Weights of a small transformer language model.
Size: 14 layers, width 192, 3 heads of 64, MLP 768 SwiGLU, vocabulary 4096, 9.06M parameters.
Architecture: LayerNorm before each block, no biases in attention or MLP, tied embeddings.
Training: a variant of Muon for these matrices, 163M tokens.
MLP neurons of a small language model. Each row is named by its layer, matrix (gate and up: input weights) and neuron, and shows model dimensions 64-159. Each number is 128 + 24 x the weight over its row's rms, rounded and kept within 0 to 255. A neuron's up and down rows have the sign that makes its largest values positive.
After each neuron's rows, "fires in" lists the words (lower case) most often at its 100 highest values on Wikipedia text that the model never trained on.

L6.gate174 [150 165 133 160 117 127  78  92 121 119 113 121 149 141 162 128  84  90 142 145 170 159 104 142 127 126 121 104 158 124 157 128 192 137 104 110 125 135 151 109 113  75 115 141 142 109 131 117 103 125 120  90  89 103 131 112 112 112 123 127 141 154 105 105  91 174 105 125 129 154 128 117 128 110 124 108 121 165  67 129 126  93 141 112 149 120 126 109 118 120 138 103 133  77 132  94]
L6.up174 [136 132 155 150 124  87 116  75 134 139  97 128 165 113 149 155 110 116 128 154 164 136 140 135  74 141 126 116 184  98 166 161 169 142 136 100 126 151 187 122  96 103 150 172 140 137 121 135 124 128 135 106 116 130 111 148 104 122 148 166 119 105 122 124 114 162 124 129  90 138 125 140 110 126 125 105 124 152  91 130 127 110 125 127 129 119 105 132 132 140 148 135 123 112 127  93]
fires in: "the", "of", "for", "to", "on", "with"

L2.gate214 [110 128 103 109 104 113 142 130 113 149  86 108 106  87 150 161 120 136 134  78 147 143 126 131 122 146  95  83 158 104 143 125 132 139  91 111 111 159 144  99 145 151 143 147 182 121 133 159 115 133 142 145 118 114  75  80  74 117  75 151 129 130 123 148  79 149  90 102  91 111 110 104  92 146 129  93 148 150 132 111 101 117 133 109 111 131 103 141 122 127 147 129 145 162 152 128]
L2.up214 [106 175  79 107 101  99 118 151  87 142 162 133  90 149 105 133 144 129 152 134 133 187 133 160  96 146 155 124 137 150 186 148 116 121 110 132 108  63 108 160 151 138 104 131  93 110 154 127 124 116 122 105 106  98 129 134 170 141 133 135 138 118 167 162 100 124 147 159  97 132 106  88 120  60 113  87 124 124 134 145 135 142  91 139 129 152 132 113 116 144 130 118 164  98 111 146]
fires in: "can", "would", "to", "part", "began", "came"

L2.gate237 [102 129 170  90 103 135 116  78 150 156 123 113 160 125 128 146 142 116 118 137 112  97  96 112 114 124 110 132 127 125 140 144 130 165 112 128 127 123 151 135 145 126 168 114 129  91 161 119 138  79 116  99 174 153 128 109  66 112 141 102 138 127 113 112 135 137 154 114 160 163 143 115 139 148 151  96 109 140 116 142  96 119 136 118 158 110 126 160 145 129  95 163 150 138 102 162]
L2.up237 [ 99 144 149 137 104 131 136 110 110 166  72 149 120 108 144 156 128 138 119 150  87 172 124 138 161 153 147 158 131 136 127 110  90 107  68 160  93 115 113  90 124 159 122  85 145 115 126 149 136 125 125 134 103 151 118 150 148 147 136 130 151 120  97  97 139 133  83 139 128 119 100 142 153 118 103 116 141 159 131  87  90 107 138 127 127 103 127  93 134 157 143 123 123 121 112 127]
fires in: "this", "to", "that", "a", "in", "one"

L3.gate375 [118 167 180 122 138 129 109 146 152 144 129 159 142 148 141 125 155 144 115 152 112 118 171 154 127 165 146 176 153  79 137 144 108 101 135 136 148  98 133 133 111 146  96 156 131  87 100 142 125  83 136  98 119 106 168 163 149 156 166 184 136 150 150 167 127 118 120 132 127 101 113 133 144 135 126 148 157 168 131  93 110  72 138 156 129 125  99 146 107 130 125 141 175  97 125 145]
L3.up375 [121 100 147 115 102 127 200 135  96  92 133 138 171 101 135 124 154 178 112 157  88 111 161 174 130 126 139 172 133 130 106  92 121 142 113 156 122 142 155 118 156 160 118 118 121 153 117 119  99 125  98 161 127 154 157 135 143 121 129 154 156 115 119 160 123  76  67 132 141 140 115 154 119 193 103 154  91 115 102 123 101 136 151 143 154 123 145 119 133 141 125 114 150 102 112 148]
fires in: "from", "place", "history", "hold", "before"

L11.gate548 [144 127 124 119 140 126 173 168 153 120 120 121 121 122 104 106 106 113 110 138 127 112 104 169 129 132 134 118 126 138 118 120 147 116 115  91 113 128 140 136 131 133  96 147 130 160 107 131 150 154 174 142 180 119  97 160 137 110 146 147 155 132 123 125 113 136 107 183  99 145 118 121 193 122  98 133 147 160 148 103 137 139 144 110 153 135 119  81 108 142  98 156 153 119 136  88]
L11.up548 [156 154 101 125 120 134 179 122 108 111 142  94 155 101 150 125 168 128 141 169 133 139 139 116  78 160 152 125 132 129 140 151 103 120 125  72 150 110 116  98 136 144 100 116 108 144 119 119 147 144 123 133 131 147 159 109 172 160 145 124  98 136 128  86 124 171 106 169 138 120 141 157 124 135  88  99 145 119 128 149 146 118 108  99 103 151 108 135 126 195 145 113 128 123 150  78]
fires in: "that", "who", "family", "group"

L4.gate30 [105 145 150 133 135 170 139 118 124 104 131 152  98 142 121 127  95 135 130 153  85 130 158 142  96 135 101 102 158 141 146 157 159 158 113 124 137 152 160  80 103 122 155 129 123 120  98  89  99 138 124 170 190 128  92 133 139 161 131 135  96 184 146 140 103 120 118 121 126 155 132 133 128 141 129  74 103 150 101  98 133 100 155  87 115  81  99  87 143 161 140 114 103 118 128 115]
L4.up30 [130 120 142 120 111  83 130 127 140 115 150 156 158 146 132 117 117 126 176 148 192 182 102 155 148 118 152 130 127 118 134 164 162 105  96 112 125 147 127 101 156 107 170 112 128 160 111 152 124 140 125 134 162 123 119 132 134 104 109 133  86 139 101 142 121 149 167  84 122 154 132 125 173 109 121 121 150 123 126 146 138 169 157 182 164 129 101 143 100 124 136 126 161 152  91  97]
fires in: "and", "his", "with", "received", "earned"

L2.gate749 [121 142 175 141 112 137 139 118 138 111 120 148 113 134 133 135 124 145 138 147 128 109 165  91 129 164 152 161 114 130 173 138 118 127 113 127 124 163 114 111 134 147 124 103 143 200 116 109 117 135 144  96 172 103 124 111 145 118 118 179 114 147 162 107 132  98 102 118 119 114 152 134  86 172 149 178 110 113 128 127 135 135  88 158 117 129  99 113  81 119 111 108 140 171 127 106]
L2.up749 [135 178  97 128 101 157  67 105 126 137 131 132 183 126 108 112 101 155 143 136 160 144  98 113 169 135 147 107 129  90  83 112 175 130 108  87 106  89 125 108 139 122 126 109 126 153 134 108 121 102 149 154 121 144 141  80 132 141  99 116 111 147 113 102 133 120 120  88  87 100 130 124 129 132 153 123 165 126 158 130 108 133 120 172 139 152 115 122  97 124 138  83 163 135 163 110]
fires in: "he", "his"

L7.gate358 [113 148 110 124 114 145 111 101 124 146  94 142  84 153 147 100 125  95  56 139 110 123 100 100 143 127 124  99 132 145  99 109 116 117 145 161  99 126 126 126 103 155 136 135 141 106  94 120 119 167 133 125 103 103 102 109 211 102 173 135 114 154 128  65 162 125 105 131 130 118 148 108 160 153  98 130 124 139 156 122 140 181 124 124 144 170 133 146  99 109 164 137 147 125 150 134]
L7.up358 [ 86 112 138 158 111 125 135  72 141 111 137 164 138 108 100 111 110 133 116 124 141  84 124 161 143 120 130 122 132 144 140 131  92 148 123 111 122 119 127 134 145 130 183 133  71 176 107 111 126 121 117 127 138 147 136 157 187  98 162 114 119 134 144 142 101 131 186 154 136 148 124 134 116 112 163 150 140 122 134 155 105 151 118 128 150 131 124 139 131 127 151 134 157  96 161 131]
fires in: "by", "in", "contract", "under", "contrast"

L2.gate22 [134 140 144 100 133 103 137 137  79 120 112 159 130 134 170  91 117 181  88 163 116 128 154 135 137 170 140 158 110 128 129 136 164 140  91 173 145 107 135 151 108 128 125 126 112 122 111 124  99 161  87  79 124 137 118 100 106 106 109 139 121 126 183 132 117 127 135 198  91  85 148 129  87 111 118 111 171 102  89  96 142  80  74 101 122 118  83 156 137 128 192 128 105 122 139 118]
L2.up22 [128 141 106 108 131 150  94 144  67 149 131 139 138 127 150 140 141 126 149 137 138 123 124 152 143 143 152 169 151  93 132 113 107 103 105 164 125  92 102 126 122 105 121 135  58  85  96 157 117 138  94 100  82  84 129 103 141 116 111 112 106 152 208 119 137 118 155 171 158  76 101 128 101 122 127 115 153 106 126 127 134 123 192 117 120 146  89 112 116 141 102 100 126 103 120 151]
fires in: "would", "to", "t", "cannot", "may"

L6.gate295 [117 113 124 150 122 160 100 132 127 130 103 109 128 125 117 116 173 134 154 149 134 150 157 119 151 116 140 145 144 123 151 145 121 130  84 144  98 174 126  91 157 130  75 119 180 140 146 124  91 120  98 122 168 169 105 142 126 118  93 160 161 125 123 105 114 149  79 106 158 138 146 143 148 162 128 108 118 133 116 108 116 119 155 144 135 102 123 119 144 127 179 119 152  93  97 152]
L6.up295 [166 125 112 143 150 115  83  90 116  97 118 127 106 158 118 107 143 180 164 139 128 135 110  97 159 115 162 112 110 137 142 161 127 105  85 143 126 154 122 159 178 127 133 124 172 143  89 125 117 156 122 113 129 137 150 132 153 101 133 125 160 101 120  85 116 129 139 123 158 132 150 148 110 143 182 126 126 131 161 122 153 145 111 119 126 147  95  90 139 145 189 148 143 107 131 103]
fires in: "to", "with", "from", "for", "former"

L6.gate220 [109 150 130 125 135 136 129 132 155 125 149 115 130 105  93 142 109 143 143 174 110 112 153 127 115 158 148 145 162 109 136 144 110  94 125 154 147 160 120 126 152 159  99 130 168  95 114 114 102 128  71 116 129 158 136 133 121 143 147  99 123 153 136 134 152  91 144 164 143 110 130 136 110  78 118  93 115 117 147 104 101 134 145 155 103 149 138  88 107 153 123 149 125 131 136 126]
L6.up220 [135 128 123 109 123 173 148 145  73 126 134 135 150 138 136  97 118 143 123 140 147 135 118 158 122 179 126 122 107 145 127 149 103  98 158 109 131 205 147 129 146 129  99 149 186 144 138  82 148  90 139 123 167 149 132 147 137 103 125 146 176 102  87 171 149 103 116 152 145 152 128 114 150 152 137 144 106  95 130 100  98 123 139 136 144 138 105 145 117 135 146  82 149 124 142 134]
fires in: "before", "would", "at", "decided", "from", "helped"

L6.gate725 [102 112 171 131 120 145 123 117 156 135 127 121 145  90 142 110 140 163 151 131  98 118 152 109  89 125 146 143 161 117 118 136 131 116 115 132  83 112 146 165 101 117 165 111 135 135  67 109 149 156 120 100 129  49 100 128  88 158 130 147  86 124 180 120  90 170 129 108 168 108 134 153 113 127 113 134 112 132  95 119 166 152 162 131 124 135 114 119 130  74 116 146 131 150 110 109]
L6.up725 [175 158 136 108 129  97 118 162 121 138 141 147 107 113 103 111 113 122 113 149 120 141 164 165 116 125 117 138 102 141  98  69 119 121 142 147 134  93 119 134 120 109 121 104 146 136 103  96 166 179 160  89 156 137 110 118 159 160 148 127 108 109 125 140 147 146 145 115 159 152 133 176 113 107 108 135 129 120 110 151 109 177 128  92 105 160 122 139  93 135  93 113 142 106 132 118]
fires in: "be", "been", "was", "were"

L3.gate499 [102  88 140 150  98 140 125 142 126 131 119  89 114 101 106 115 184 167  87 105 125 161 111 131 162 135 135 107 128  80 103 150 140 123 154 151 154  96 118  73 148 155 123 114 148 131 121  97 127 142 120 124 112 164 156  76 101 140 160 140 130 122 133 146 146 156 164 117 138 114 144 189 178 145 147 131  95 153  93 115  62 129 170 174 127 130 139 125 131 139 120 142 119 113 132 130]
L3.up499 [119 118 162 147  93 131 160 133 149 153 119 143 120 108 124 126 128 125 151 141 139  70 123 124 139 156 131 142 146 100  77  94 135 159 159 134 130 135 107 102  96 137  89 135 106 119 139  98 124  94 100 173 114 175 127 144  89  98 166 163 155 141  72 167 150 112 132 129 151 129  89 113 120 157  80 130 154 136 148 145 131  75 132 121  89 164 151 150 128 125 118 141 130 104 108 128]
fires in: "place", "votes", "candidate", "date", "player", "candidates"

L2.gate766 [160 117  77 126 154 111 123 117 150 112 133 125 136 104 116  99 119 169 117 116 150 108 149 117 117 119 154 135 130  66  89 108 135 120  96  89  96 140 149 107 179 120  96 106  50  95 137 116 133 139 117 119 105 172 134 157 107 115 113 120 108 154 147 138 103 102 132 151 111 130 114 162 126 152 125 143 117 144 137 132  85  87 125 104 120 154 140 161  98 131 129  67 145 159 117 130]
L2.up766 [149 139 112 137 103 105 152  76 104 109 109 143 136  90 125 131 114 135 113 136 160 121 127 105 135 115 183 192 104 114 126  87 128 109 128 114  94 128 124  88 133 105 129 114 100 110 113 146 115 117 151  99 106 151 173 162 117 119 100 139 106 123 146 156 106 109 131 149 127 109  82 125 135 148 110 164  93 166  86 143  96  66 108 130 110 133 134 106 141 127 173  96 122 129  96 110]
fires in: "until", "since", "there", "from", "does"

L2.gate240 [102  85 183 105 138 159 142 115 166 106 140  92  78  77 138 148 117 142 114 102 109 125 120 107 129 103 101 176 147 142 101 125 144 136 111 156 102 133 158 136 145 110 167 148 116 111 134 166 148 133 144 156 136 114 169 116 125 133 106  89  99  92 172 133 107 155 107 124 117  67 112 123  95  79 118 104 123 156 121 144 138  83 127 134 159  72 128 107 111 134 124 152 130  99 167 109]
L2.up240 [135 131 124 104 100 123 124 108 128 146 102 137 102 129 162 124 176 146 114 113 156 177 145 100 129 100 145  82 134 109 145 132 114  82 162 159 107 121 109 103 131  83 119 122 140 128 145 131 130 133 165 138 122 123 164  73 141 108  88 117  89  90 146  96 116  86 125  74  95 171 133 103 144 114 144  99 123 151 141 164  77 112 116 121 125 128  95 125 125 127 140 128 156 129 130 102]
fires in: "university", "academy", "began", "azerbaijan"

L3.gate452 [151 127 125 132 108 153 120 176 119 150  94 110 100 100 101 120 147 126  76 116 105 161 122 138 129 144 148 118 135 161 119 130  91 131  83 147 138 131 136 159 124 123  87  80 149 148 109 114 109 164 163 130 140 134 170 105 117 163  89 130 146 129 150 132 125 117 143 167 137 108 154 152  97 142 110 153 124  97 125 156 119 149 101  91 127 119 100 125 135 118  90  94  72 133 114 108]
L3.up452 [110 118 132 161  96 134 153  78 151 168 144 142 148 127  84 128  92 158 127 141 156 153 132  93 140 114 109 134 140 164 147 108 135 171 164 102 121 130 142 116 115 123 138 119 166 160 130 183 119 161 157 123 110 134 155 134 122 128 140 110 154 159 129 142 145  92 181 109  89 121 115 143  90  77 169 144  62 158  90 161 118 109 147 132 145 132 102 143 156 117  99 138 105 122 121 147]
fires in: "1", "3", "8", "2", "5", "9"

L4.gate497 [ 97  96 120 167 110 177 121 109 114 132 105 138 100 101 133 153 139 156 122 100  93 105  93 113 187 141 108 114 119 111 154 124 116 109 143 119 131 147 135 155 133 133 104 132 121 130 111 114 155 142 148 116 157 123 123  93 155 160 110 160  88 132 153 103 119 138 117 109 116 157 162 131 109  87  98 143 136 138 141 107 104 127 116 127  81  87 134 133 107 109 120 117 127 121 145  80]
L4.up497 [ 72 129 103 131 112 163  71 167 106 132 152 111 129 128 160 158  93 113 164 119 167 119 154 126 137 128 144 142 120 138  94 156 134 113 138 150 119 107 149 130 150  78  97 113 152 111 101 138  98 107 171 166  98 124 133 122  72 112 124 117 124 101  91 100 190 158  82  97 109 135 113 119 109 147 148 124 133 122 140 141 121 134 122 137  92 107 108 156 161 120 119 128 141 128 117  84]
fires in: "he", "she", "who", "utc"

L4.gate429 [118 103 139 161 101 100 114  90 164 147 147 159  88 144 123 108  75 160 120 169 124 112 140 118  81 115 141 113 114 163 106  87 142 127 108 167 152 123 145 149 115  96 141 120 117 139 131  98  84 155  77 133  62 138 134 155 145 129 147 120 149 157 131 116  62 159 116 143 119 125 102  90 102 127  82  93 150 141 126 115 153 123 130  97 138  94 104 103 160 111 111 117 140 112 139 121]
L4.up429 [118 124 121 134 127  86  89 128 138 139 104 138 136 124 122 156 112 161 128 130 139 109 136 144 162 135 161 132 117  91 123  89 153 124  88 151 113 112 157 149  81 103 115 171 121 153 136 120 136 100 147 102 120 156 156  97 105 113 127 135 146 106 168  95 131 142 163 153 125 130 139 112 111 121 114 114 149  92 149  92 110 113 136  99 116 104  91 114 144  92 114 106 104 129 121 122]
fires in: "with", "resulting"

L4.gate99 [133  90 157 130 136 144 146 139 130 150 101 126 163  99 133  97 147 110 150 152 145 148 176  88 157 118 136 148 104 158 155 138 128 150 140 116 162 137  60 147 108 146 120  91 123 151  97  91 112 128 162  82 135  98 124 126 102 109 135 121 126 149 182 145  93  94 166 117 138 125 126 155  94 102 147 119  94 166 122 126 138 124 118 100 156 130 108  85 134 116 136  99 118  78 131 138]
L4.up99 [139  91 174 131 111 151 166 114 125 104 134 134  91 112 114 163  95 145  88 165 121 109 139 133 151 147 102 140 149 168 105 132 137 156  86 144 119 122 102 131  83 149 131  94 147  99 122 123 123 164 193 128 115 148 113 139 100 125 138 123  83 110  93 155 108 124 109 140 138 130 124 106  89 121  72  93 118 142 129 131 145 160 100 129 162  97 172  67 142 106 147 155  94 125 138 124]
fires in: "but", "and", "that", "while", "because"

L5.gate378 [121 116 150 126 133 145 100 124 154 120 121  84 137 142 141 114 105 105 130 147 132 148 117 159 149 122 105 177 100 142 146 116 149 119 123 133 187  92 127 104 143 141 142 142 164 117 137 109 133 148  85  52 154 142 108 113 107  99 144  78 128 126 146  91 125  62 142 137 139 102 176 138  92 162 149 135  65 133 126 133 127  75 119 161 146 111  92 146 151 105 142 172 153 129 119 122]
L5.up378 [128 125 140  73 146  90 109 111 148  91 125  71 105 155 123  78 145 164 159 132 101 138 185 120 158 101 148 158 111 122 167  98 138 142 123 122 147 134  76 126 127 165 177 155 117  94 156 108 134 117 114 155 135 130 119 142 109 143 124 120 128 120 135 118 144 124 141 136 135 115 150 151 125 126 126 133 185 100 149  74 129 162 136 167 138 154 122 116 146 118 112 161 168 122 113 155]
fires in: "to", "his", "from", "into", "a", "up"

L3.gate476 [183 102 157  67  72 149 165 126 111 116 186  98 134 136 156  76 141 146 133 142 131 123 130 132 158 150 137 100 109  84  99 138 147 175 109 158 167 144 137 136 172 119 152 153 140 126 126  84 140 149  75 123 150 141 106 110 101 162 145 133 110 148 152 143 138  98 111 124 129 124 141 138 124  95 170 128 103 126 111 157 129  98 132 157 149 139 197 145 104 179 123 142 161  97 130 106]
L3.up476 [130  89 125  96 150 124 140 121 105 155 140  91 147  88 123 168 102 148 134 128 139 131 117 115 174 176  77 137 103 123 131 106 103 145 147 143 145 105 157 145 111 150 178 143 111 138 153 150 151 124 112 118 174 117 158 119 122 181 174 152 155 142 103 117 142  87 128 158 124 153 118 162  85 111 137 115 126 144 171 133 133 152 147 143 152 152 106 131 125 114  90 159 112 145 122 126]
fires in: "was", "is", "were", "be"

L2.gate480 [109 159 154 105 153 130 164 124 165 183 120 122 124 146 124 108 139 147 105 100 109 124 151 134 126 132 145 155 130 124 129 147 141  94 129 114 128 105 133 123 107  96 139 144 125 168 135 123 158 151 133  99 122  97 129 140  96 137  80 121 136 125 141 108 139 153 102 140 155 151 135 154 118 152 149 124 124 104 102 134  88 147 116  61 128 174 122  95 139 101 116 105 136  95 136  93]
L2.up480 [167 111 126 114 119 152 138 181 146 133 132 127 135 169  81 115 161 136 155 117 145 100 128 146 130 143 139 145 150 101 107 100  77 113 119 103 113  87 142 108 171 158 135 148  93 153 132 158 155 105 143 123 134  85 138 138 125 107  91 112  95 105 152  82 143 151 125 110 138 155 137 182 103 125 177 148 126 117  91 130 131 145 156 137 123 156 151 136 138 146 136 119 143  67 137  63]
fires in: "was", "first", "began", "been", "single"

L4.gate23 [137 121 115 117 142  98 105 147 117 130 140 157 126 108 162 125 127 172  80 127 123 129 158 132 135 139 125  93 104 143 106 106 113 125 114 112 127  78 134 163 134 168 159 148 110 125 118 118 104 135 142 123  73 104 135  98 190 127 123 124 141 130 104 164 139 117  96 130 120 108 142 130 136 156 115 151 109  86 162 112 125 123  92  94 128 134  88 139 125 126 147 155  79 112 135 145]
L4.up23 [175 159 145 113 102 151 143 128 169 116 169 151 107 116 135 161 121 104  81 155 150 121  70 145 129 114 106 119 118 125 145 128 118 133 147 134 120 100 120 118 146 159 141 141 102 119 109 146 162  95 158 166 101 140  95 132  91  98 108 131 162 123 141 159 124 123 153 141 148 108 117 155 135 159 149 125 158 193 164 133 110 119  98 147 125 138 136 139 137 149 190 161 136 105 125 133]
fires in: "international", "national", "european", "local", "public"

L2.gate421 [154 112 138 104 128 143 136 108 166  97 146 130 140 143 100 106  62 184 117 189 136 128 119 101 144 156 137 128 158  79 111 126 125 117 162 109 119 134 109 122 114 102 181 139  97 126 148 138 136 116 119 137 143 138 147 189 133 177 148 117 141 116 116 101 105 120 141 176 182 155  99 119 123 147 100 129 137 137 167 127 160 127  98 166 142 147 170 135  72 115 112 147 152 151 122 139]
L2.up421 [152 132 117 116 128 156 115 114 139 115 142 145 142 104 149 122  89 153 133 136  75 135 138 112 108 126 161 137 132 106 141 168 140 133 199 158 144 146 119 134 102 105 106 147 131 135 171 155 139 119 109 159 157 131 118 140 161 161 165 162 161 135 123 108 169 133 110 136 146 120  79 130 110 140 124 111 139 143 157 160 156 128  91 171 148 134 148 113  86 109 122 144 180 137 120 134]
fires in: "was", "would", "were", "is", "been"

L2.gate557 [154  99 163 130 136 138 145 135 159 135 100 110 102  89 118 113 136  94 150 120 137 151 134 125 133 142 123 145 135 143  88 151 136 125  95 105  85 113 109 148 140 171 138 147 116 159 162  89 123 137 160 152 109  82 112 135 128 117 140 137 120 164 109  98 104 115 107 123 107 147 154 144 111  82 126 111 138  71 157 107 109 126 108 126  74 124 143  69 116 161 156 119 132 109 170 122]
L2.up557 [130 123 126 113 157 139 186 125 127 118 115 142 136  73 140 102 109 109 106 164 111 117 158 131 146  85 129 135 108 130 155 200 109 157 172 125 119 133 147  97 121 102 134  82 126  98 132 108  88 101 148 137 113 126 141 106 144 104  95 145 131 158 127  95 126 121 108 184 125 106 150 140 137  49  87 117 104 125 105 123 150 101 144 104 134 136 115 112 144 152 130 121  81 115 135 111]
fires in: "that", "because"

L5.gate682 [141 137  94 113 117 141 129 103  92 141 131 106 101 133 156 127  94 123 154 183 150 146 117 132 111 181 160 131 118 132 141 110 147 157 109 162 129 145 152 126 145 148 160 154 143 131 127 137 130 153 115  78  90 158  98 141 145 170 125 140 166 129 173 111 149  89 125 137 143 124 100 162 128 101 112 160  85 159  87 131 123 133 119 111 122  97  87 146 132 128 129 119 138  98 134 133]
L5.up682 [132 120 146  97 158 101  87 126 113 109 155 138  83 121 183 120 103  99 154 181 159 158 135 137 108 158 173 127 131 183 174 130 129 115 159 176 116 144 118 106 122 129 108 141  87 116 125 142 146 120 128 107 139 107 104 133 108 109 154 113 119 121 132 138 118 145 124 100 134 124  85 101 118  91 139 136 149 140  95 150 166 135 132  90 124 103 151 107  93 132 130 126 174  91 122  93]
fires in: "would", "will", "can", "could", "gave"

L5.gate606 [124 119  69 164 104 148 117 107 119 123  98 135 133 153 159 106 129 159 123 133 119 106 112 128 149 134 113 132 138 156 160 171 144 111 135 125 167 132 173 122 124 129 120 152 106 107 144 109 162 164 150  99 122  85 137 149 111  93 117 180 125 100 124 124 114 114 116 104 129 174 128 170 189 109 140 157 117 174 126 109 120 120 129 133 144 139 152 143 111 152 129 208 162 125 131 133]
L5.up606 [129 141 153 147 123 135  99 119  76 141  88 130 168 135 151 110  73 156 129 134 162 127 113 157 130 135  98 144 131 138 115 161 170 174  89 128 163  97 190 135 107 123  95 116 135 133 141 100 129 130 162 115 145 114 128 165 142  97 108 151 176 113  65 138 108 153 128  88 137 126  96 108 104 123 130 108 132 138 145 174 158 143 124 158  74 156  94 108 146 118 129 156 157 123 111 124]
fires in: "a", "as", "was", "attended", "in", "other"

L6.gate383 [126 116 159 164 125 175 146 112  84 136 145 163 143 110 163 111 143 104 101 106 107 106 149 109 143 164 162 119 120 167 143 117 137 132 120 115  96 145  98 138 125 137 143 141 156  93 150  90 113 143 151 161 115 122 136 127 157 135 140 138 111 154 108 116 142 131 186 105 106  66 161 151 133 136 110 136 157 123 121 117 141 159 136 142 174 108 168 122  91 116 160 156  85 113 110  85]
L6.up383 [161 111 119 109 100  99 107  93 167 129 130 177 126 119  93  82 103 185 162 117 135 134 116 139 120 115  79 149 122  91 151  96 144 129 160 102 105 125 133 116 110 119 134 122 112  89 164 140 129 128 146 115 135 114 130 116 160 126 108 169 145 169 133 160 143 108 170 161  94 116  80 138 125  95 161 157 101 124 176 163 110 121  98 129 154 123 130  91 114 100  91 102 123 111 126 100]
fires in: "of", "in", "gunilla"

L6.gate455 [119 148 122  98 118 133 144  78  89 127 102 147 133 132 132 126 130 169  82 152 151 143 150 145 143 131  97 147 138 148 132 122 130 113 146 104  93 151  87 147  94 142 122 129 178 145 145 115 125 129 124 141 108 127 141 136 138 147 117  96 145 157 154 133 128 122  67 106 140 104 188 131 148 117 108 129 126 172 134  60 132  87 154 106 155 101 130 145  99 127 109  98 118 121  99 126]
L6.up455 [117  84 138 113 129 154 136 120 147 150 103 112 122  76 123 148 160 127 108 130 125 128 126 126 120 170  95 134 145 110 129 113  88 118 103 138 119 116  83 163 146 136 141 136 135 118 123 147  81 159 162 122 174 130 109 113  82 151 166 120 136 107 143 154  73 113 120 172 137  86 176 122 101 121 167 116 166 152 104 142 112 115 157 118 155 140 170 128 125 144 125 130 170 127 141 142]
fires in: "and", "are", "but", "or", "while"

L3.gate322 [144 159 106 127  96  91 122  96 142 132 125 129  82 154  95  79 118 120  97  86 115 104 114 184 113 138 140 111 122 122 129 130 117 159 145 148 137 160 148  68  87 103 159 122 116 185 175 102 106 138 154 124 188 121 107 104 123 109 126 159 140 140 137 166 106 156 119  89  83 137 140 172 122  90 138 139 141 138  96 138 125 140 116 106 142 138  96 163 124  88 123 160 178 129 158 114]
L3.up322 [136 147 116  99 155  87 151 122 110 138 107 102 113 108 112 138  97 133 111 109 137 128 151 110 110 141 117 114 136 106 111 130 136 168 130 141 105 111 160 136 121 155 165 121 128 155 125 146 123 137 144 138 139 120 138 139 127 135 133 145 116 123 100 118 125 133  98  81 106 120 109 164 148 103 164 103 131 135  97 146 133 127 160 101 105 159  78 115 140 127 178 161 143 113 137  92]
fires in: "received", "as", "was", "earned"

L5.gate114 [167 151 132  64 110 160 112 103 128 139 184 140 129 131 102 127 163 148 127 162 166 117 108 134 105 135 168 141 161 133 106 119 103 136 148 128 137 144  95 163 146 147 150 108 163 162 134 121 143  96  99 105 186 125 143 148 137 111 127 126  85 163  95  99 120 112  86 129 111 171 118 127 115  73 115 113 127 120 164 142  76 151  66 120 102 138 141 112  78 127  99 148 155  97 121  76]
L5.up114 [108 133 129  99 133 118 140 125 178 170  95 104 111 121  70 112  91 126 112 112 122 196  82 114 121 185  93 145 144  98 125 178 137 167 148 128 131 153 134 117 167 126 132 136 138 133 148 175 141 112 144 147 143 128 147 132 149 114 117 110 131 153 116 141 115 132 121 151 133 120 138 123  90 128 136 135 113 167 157 132 119 105 124 126 115  94 116 110 159 132 131 116  80 125 103 108]
fires in: "that"

L3.gate67 [145 131 112 157 132 115 151 106 150 129 124 109 101  83 127 109 137 150 130 126 152 101 138 149 117 131 148 144 106 116  96  89 138 154 134 127 143 121 183  96 128  52 167 137  81 112 128 130 120 119 112 103 128 136 144 138 136  74 132 147 130 148 123  90  79 152 136 161 132 160  94 129 143 153 117 170 123 161  88 150 100  92 142 147 113 141 104 117 159 140 165 141 145 142 123 116]
L3.up67 [140 160 108 134 126 139 130 113  86 136 150  85 104 140  99  95 129 135 151 118 122 140 163 157 138 137 117 126  79 143 143 123 114 139 131 148 136 120 169 160 140 159 150 143 105  94 115 108 104 106 118 129  97  84  93 166 134  96 170 106 116 150 116 148 133 147 147 156 156 150 118 152 111 163 121 121 161 154  95 130 124  68 178 140 161 121 131 144 106  89  93 130 175 136 131  95]
fires in: "from", "since"